python train.py --n_layer=13 --d_model=896 --n_head=21 --n_kv_head=21 --head_dim=64 --d_mlp=3584 --vocab_size=10319 --activation="tanh_gelu" --norm="layernorm" --norm_place="pre" --norm_eps=1e-06 --positions="rope" --rope_base=2640.0 --rope_fraction=0.5 --qk_norm=false --attn_scale=0.125 --bias="none" --tie_embeddings=true --parallel_block=true --init="uniform" --init_std_qkv=0.0153 --init_std_o=0.0125 --init_std_up=0.0153 --init_std_down=0.0 --optimizer="adamw" --lr=0.000438 --lr_mult_o=1.01 --lr_mult_up=0.981 --beta1=0.9 --beta2=0.95 --lr_head=0.00601 --grad_clip=1.0 --warmup_steps=307 --schedule="wsd" --decay_fraction=0.857 --decay_shape="square" --final_lr_fraction=0.1 --batch_tokens=131072 --seq_len=2048 --doc_mask=false --train_tokens=1064000000 --steps=8118 --dataset="wikipedia_en"
MLP neurons of a small language model. Each row is named by its layer, matrix (up: input weights) and neuron, and shows model dimensions 32-223. Each number is 128 + 24 x the weight over its row's rms, rounded and kept within 0 to 255. Numbers have three digits each.
A block is one neuron, or neurons of one layer that tend to fire together. Before each block is what it responds to, as a language model described it from the Wikipedia text at the highest values.

Description: Noun phrase head endings. Final token that completes the head noun of a noun phrase, often a plural suffix, e.g. pou-ches, infloresc-ences, sp-ots, types, contract.
L9.up254:083114153107154109130110111105108121132168108142088135064122096107125121119126135124131149121148136158177134122117148113155100100136109151112121149109161175121110140144141129116147135112121089156104164115103104159123104104190116090156106102132107126120130123118110109132124158113151139165162150100108121131121143127140137124153167132149161119138155173110121124118135145159133145129119137134083162132165146141116112153114085103130178122125182133085135079147100117108103197084135147136102127104143131138134132136114134130163149162155079152111126111155118100099075114128151164157
L9.up1556:078133138140120075100171174131131142147112114120102128165122115110106157142084112129089144114145144149109138138154124162145121159149147120125165128189128141141110131133124158142119115143147134134081123121133121158144109178174162143124145098139129139144126148135085112147151105161112153120123137137151129115109118128150140148127134153110173145106125131136131094091156158159146128133143106086101131117135092130109137129112120104169145132109148101119129092117106148098117138098131115107114144100113135124123152123113142087130126140102123143144116175114105087071073141158149137137
L9.up1636:135153111140145130147081095130172147121163085148112117119143091092129117145127151134110110163110124121135122139193141169177187151122093118130148136168155120128148089132145167106160141119160163125156144105107140126123147150125136106102126111156130131164133180148134120118152150096122148113148109114118147072139142085127152096135119134142151156138115115136102139152180114158124112131128138098109092157141154130115109115116097150130115085101131128108153109108165156108095135135109159124135150177098123141113159139118165167169135116117119122103127130117157108058074134121152146137
L9.up3174:167120193127118132131094097081133191122131108133073147120149152102114164116122108135074075147140109098108116138183134132087150080169102132153134119185150102139125120132142125124152146098120159090133172101099095125121117126138175127140103124162165142132175123136103091129165108124134150109162165130125149144101136095119137120094141118102135174081121109113135112121170121146123083142114106137091161150137104087093094161115132124144155141160140126132111119109143135136105106180102135144141145127112140135177131151116109141122117105139125109165097110125125103128145146128124088173

Description: Mid-word stems before suffixes. Word-start or middle pieces of verbs and adjectives awaiting a suffix, often after was/is, as in incor|rect|ly, reorgan|ized, consolid|ated; also United, continued.
L9.up284:108148139093177093113146141151155178136111101123081150124112076141105142123137096093154110127148129161103128122123063132107142127118137157192158161143083115130111118153128126112113124138154084149108112096118107134167116131100120147140127149140160110131140109107099119111131099155133137098114141137132149162141148108135153114144120143117165108138110147131152150110144115141101120136131130130148170119086123160123151133124148122146105109119109145119159163176136102157153159143143121099114143144175109144092176136131135095106120152142138147151149124151155144143110167106103101169
L9.up1172:147089147079109101139162117156148120105149138120144173105148124123124128107119133131128154076138126170158154123121118112136194160160094142110138137130075140125123142108141152125111141138124137183118151097122111166118152119170130146114142145108127125102149139112164149152153065124127163154123138147144075148140141097163101130123121123146151117123138121111167122091136138149142082106127044137126115133149107142112125117141127071114136118141156164121134123160119130174126120128060092134120150081124129138085135108139146109101141146132154109107141171085115139128093140103125155124
L9.up1656:111138163068111074105148106129126146132174124092075125107107128089102121154138106076118156163182111148126168136084107138137159145108086134108136113130095122162097153128137143129115112137130135142125133109116088138118168115146122106159140117118142108076100097139128128140121146104130132079137133158120089140130133107171141143102130141134098137095161140129131116115179153094155109124058142112153158143101123149158119171152145106124130109115147121110114144107138103125106143129078131106113123131131150130195138156077131107165096137120117118122141122176187122117114070104158121148
L9.up2886:106189166072183125108133090131164131127138139111130154132128146149079096109134081127094140121123127180103116181160106151122139118175092179138104102177110115145104115146115105127114139156134134137121097141113126127149164126146079157166129139137099130096105120136108106140105116106157156123163150119161088110190145090163152076115162112146119127137120116126195097110170147115114147119135120137150171110100181056111103100157105073164093123165115157130150168135116117103108139119142177151115119121122120075158107130155139100143117133119136101099132114090125109132106081119127121138

Description: Word-final completion pieces. Final subword pieces that complete a multi-token word, often a name, place or field inside a title, such as Market-ing, Ser-ie, Nep-al.
L3.up2340:086138135138143160147117112106141165122126119087069130104118103141133094144142159119120167126104105115148131105125156130089183126154123151105113125197179151125134159107121100175151112131162122091128140152132132142149155095101106143170116100086139135094152123157098140112184152108153115102121148139120095126144154161119150115114116117171163138167154186141151103103162095136112157099109129106110180128146082136177122127131161139093147174107185143121127122149138116145117157085128127099121108145121147120160155116184118143177126158123101168096113149145117084121133148154136158126
L3.up2377:138167146109134130174101095174130139112106114112120130148193116141093112108186173146144143123109139109137118157136144120115192131142108118146118086168146156129112174080121113155151119126126087171109114125121131153130160115131127136121149110149079160117128135096141148142132131117143132149171115072107134091142123097109119104103099118181152117108139132136144105116151140115129143093171119149106104135110111155180100102123132134108123113104132141120152104190167126126101110151112097113076102170078175114141123138142150114145154135130063151091111117154159129136147117084151128153

Description: Word-final "ie" pieces. Closing pieces of multi-token words, mostly "ie" in names and foreign words (Hermin-ie, Stev-ie, Fotografihistor-ie), plus " United" before States.
L2.up263:136103145101112126113158151108090160119103155077113145125132110116125095126170117119144163107114107142178112087093102072167095120119112101102142129171146158132101111155105103137153090189160084103138116101080140164150133151120112067129090123172143133081134137148100122125184091138133114152131107106175124139126126108093102144149110102136167132071125121134125113141106139143116139103132091100163188148145127125097075166117122144101131147132121158157146132124150110154117148115078093103121158186194105129086156142148143127107142143104115104176140144145135115129151099097145125123
L2.up614:150133163123134152129147132150152165112124107118173124110130147147160145094182112116142106093142096105151143182087144100098117112148126126091189127133097129180136162141124200123118108118180126153143134114130158128121124101128094121161118150148158120105129129105128090129128115128114154093141134170113060122138115132114092117092115134142175141117140097124113100160135116109112150155166135119081102126103153140145114145122158144096091126120139137109131129146150170098094143106140126101127110173133121104148111146146121148140126151090129138118062129156110094153121122141119164104
L2.up1281:134149169149137147122137127131193176128143111124116137122091111116064126118128135118141162083130130128177090148165139098136131082100130127097107144138142101180109145147093109091132132169120110126107146116138108188159127088103138104148128097099115153120120100147128129155142103114125128125154125144131176147124057161143098151098116141161111150144138152097123134150122122153134084136129131143155111139195117128122154089137147089150125139123128092154156140089110113103169169107140121108101111173131119115112098093144109129117144141115091089149113126135176112138115115188127149111
L2.up1329:130139149089124126127072163100098110152063124132075154126092114103164160102152159143145149127159147131132151161117138114131131188105154132101145161135137110122145115115103155155139137146169110128095141105142101148107119153125106135154100119160100091070104113153122114088103119099114167155126111096119150113195133107137128170125155121144157163106133130139143101134134185152125135155155152114108117133140081125154129099116104149157138168128108133115111129121138113107117112114099146118169157181179084111096148113128141134132122138129140146197155104124139114107145150115164102123
L2.up1978:110106175101144156117134145107143135125142095125107143135158146076160104113141101137112145120164097151124185163106140138094124167170158122156174124190113121103117143152126114132102112159148155119135107147115187149112102086160100104122085173129143144113134156144145128108088084115178104149161101127139138137141119133101124106138131123152116162104105141134119142153124117134129134135105079103124130097114145133151151162151134126143083139144173094129103084099107135165122120134131145098183156138137136102096085100186110124160128138103137175107140107124140157129161094134101135153
L2.up2046:138156124170151104153104125118198130092154094158076142121148146140168107118133127131102144107116150096119114112137128113140168144108153144155133125169139119133153138152121104138101135103134145121104136139118123118042081148168143118157116091161104133079128133136124122126128121152128161189133121135135126150119120082144133118135148142135152130084089117110125117087127132133151121108176089103082117133154109110107091168129101148117112143176114106117062127107115151134131134109123117139178114105119117097101132125121132127111123131080159126111131155148120132120159130132125111151
L2.up3201:154117132126194120108133132158118107147121135104129130134157127139086104110123187125113112128130113114083113155149179137152144139143099143135152164156089161123110114125134100145134105157131138113093133135107115109087138136089087158109137137151121102126120131094154076126141152133108114142158105142153156123159141099091121090063123123146143128117170127106108135136083151145105149171142144146118102120067108138110166102104175123152140120182132188083126119115102129123101173125117084102120101161089129115106093120166078153127102142115148171158125104157118156116189100125135106149
L2.up3536:109100094143098154132123136152130084080112101158089106135117184160147090145135140122175133116133101125189112108133134120133123137125108116128162142127129166136095069112096106117121104142164158134103101140159146155146124147124091116187116177110127120103148114112096110125113117147136130141106172120105175156155131132131122147114165159078141099116138188139121116109155113157123136119092152145095131106128163116123138097146090158122159121111142103146125143105111130113143160103107172125128084135128107145101144101149100090122155134128149142121122149144115121146067142152116127146

Description: Word-completing final pieces. Final subword pieces that finish a common noun or verb split after a short first piece, e.g. h-ides, balc-ony, car-ved, cl-ay, le-ak.
L2.up985:108050104129100100133182145150108153144160144102123142118136166151129121128127126151125149157088090193187132116137134141105148115152111164124166134074153135140108168115170055155124150147106148131128140125121136126149132120118121119127137095128105110093136146134133086084138133107118123157142104099110125140124127105118130098141145152139152110145203103134117107101139107138111163142114098122161173139093135123117095140137109167155143128126149135117110096110153146146075109129144154178097146117134156166134165155175128134206114145135138141157147142167104125140125125115135157136
L2.up1442:130098142105070128101130111111121159160130105068154110154140132122130087121143164125149176114120112139155137140139157121137166140144113137109182145111135150138087081148114124154136140144139124127077113115171106114140102119142127139147134150113109102089159171147101115131131076107136182077116116138122127176117127116132130151162141095157180104138185136101130101126135140141144148129149057151121131098140126136123142115097100108104129136116154123127152121118158097135112138142160135143141143060099115162147145118154150116162130139131124151124164088169151129157146120135117165121
L2.up1633:117087150136138106138097107126119126119087117105140143139158107118126127108146159121117081084144119111141168071132131114117094095102116112115156113153122090124147084146173166167103117134095123108110142122101145097113110140133160114122149112120141152121101131144090080150159125134165152151172100096103136105100093110178125105114123132117129130117127153114124100100140127113135101115098114140119136112129108098141129160081098095131132087134156127131132109121137134100092101094108064129128156094121110113153122123136124114120178136101140162117152104148176167117117111127100127149
L2.up1773:103158129111104090120155119139158122122125147084145141083121147112148107121182138110133104117151118124155153127124129130122119118106093150123145102127114127163102118136162123146142084125130130157145125116115146132179126101178106134134107162116114098133137131140084117135134121096137119118171124099098140161114134126150100103138144132122128131103144134088145136123120147151144104125095113147131157147116173124156119141112132140103124126121162171152167101092132136106096102143135118152146148164133100143117133173151145140155136145121149181104109151156136133147145125158142141105
L2.up2997:096103126128170172114152083146100130132119126117113146110110138145125124107134146142157109151117131154154128154139116099097121156165127132058163153137161139159097119131130096104126088116144122100127144093133132148174167111108103081141145107142138121120143177129099118130140119151144137176168113153116135170106112100147125115143119121150160105143147170112119146146154162151151095116097152151107126115149157121138046131129080109127110112126126143136137105091129188167104110122143111143155137112152150133149156138130124113127139148108084119141154104143124123127132165176125143171
L2.up3001:065086142146113132113135141145107159097105109077150158119152107112136107107157149136140141144098137146129098151147131143113142122083103119181176111136151102163156119095106117099133145101124111173110114103109119165141137134125096103106109137129116117105168114126140118109100149131118073142165116123114142101139133084119086103117148099120162126136190113138148101093128151099122156151138068118144126184129101134184153127146095104054155131093134147105129107144161125141120134141136096142105117134118127135117142132110107133100132153130136159162133133113095112111088151126124165159
L2.up3003:128077165124133125131184144120127109108116150106114139153122127176099115133100150110139156142167051150188074132123123117150149143133123157154158106147164115124042144121145125114135153154174117099138123095159077107128151140130111090131164160095147149115118120119127114103113121124121120152160115136143103153157119092152136120164130122114118133130181135121119086126105133148148121088079151143154161205176164151129132133087096146118136137148103142148198081118098152122134122125135109150123169114109131110119125116124132102131132125067128184078117122160137119123106085138142119130
L2.up3132:150110120106122129125149104095078146141098135076099155168105102112168086144125158131132097147103121128124146146136136149104119109094113153139155124113138141200107105115116119127149108153134089139121118129160142140143128133123147160129135167152130155158164116115093095115136097085160113170168159136130114122148138110124117096125135123107128173153136104115143120109144116148120142117125070127122180103114132124145136158086121119153129127129135151111155160120162111125138127144100103102086169149123095114089159125080121152163144124142139156145095144138098125096117137121124138087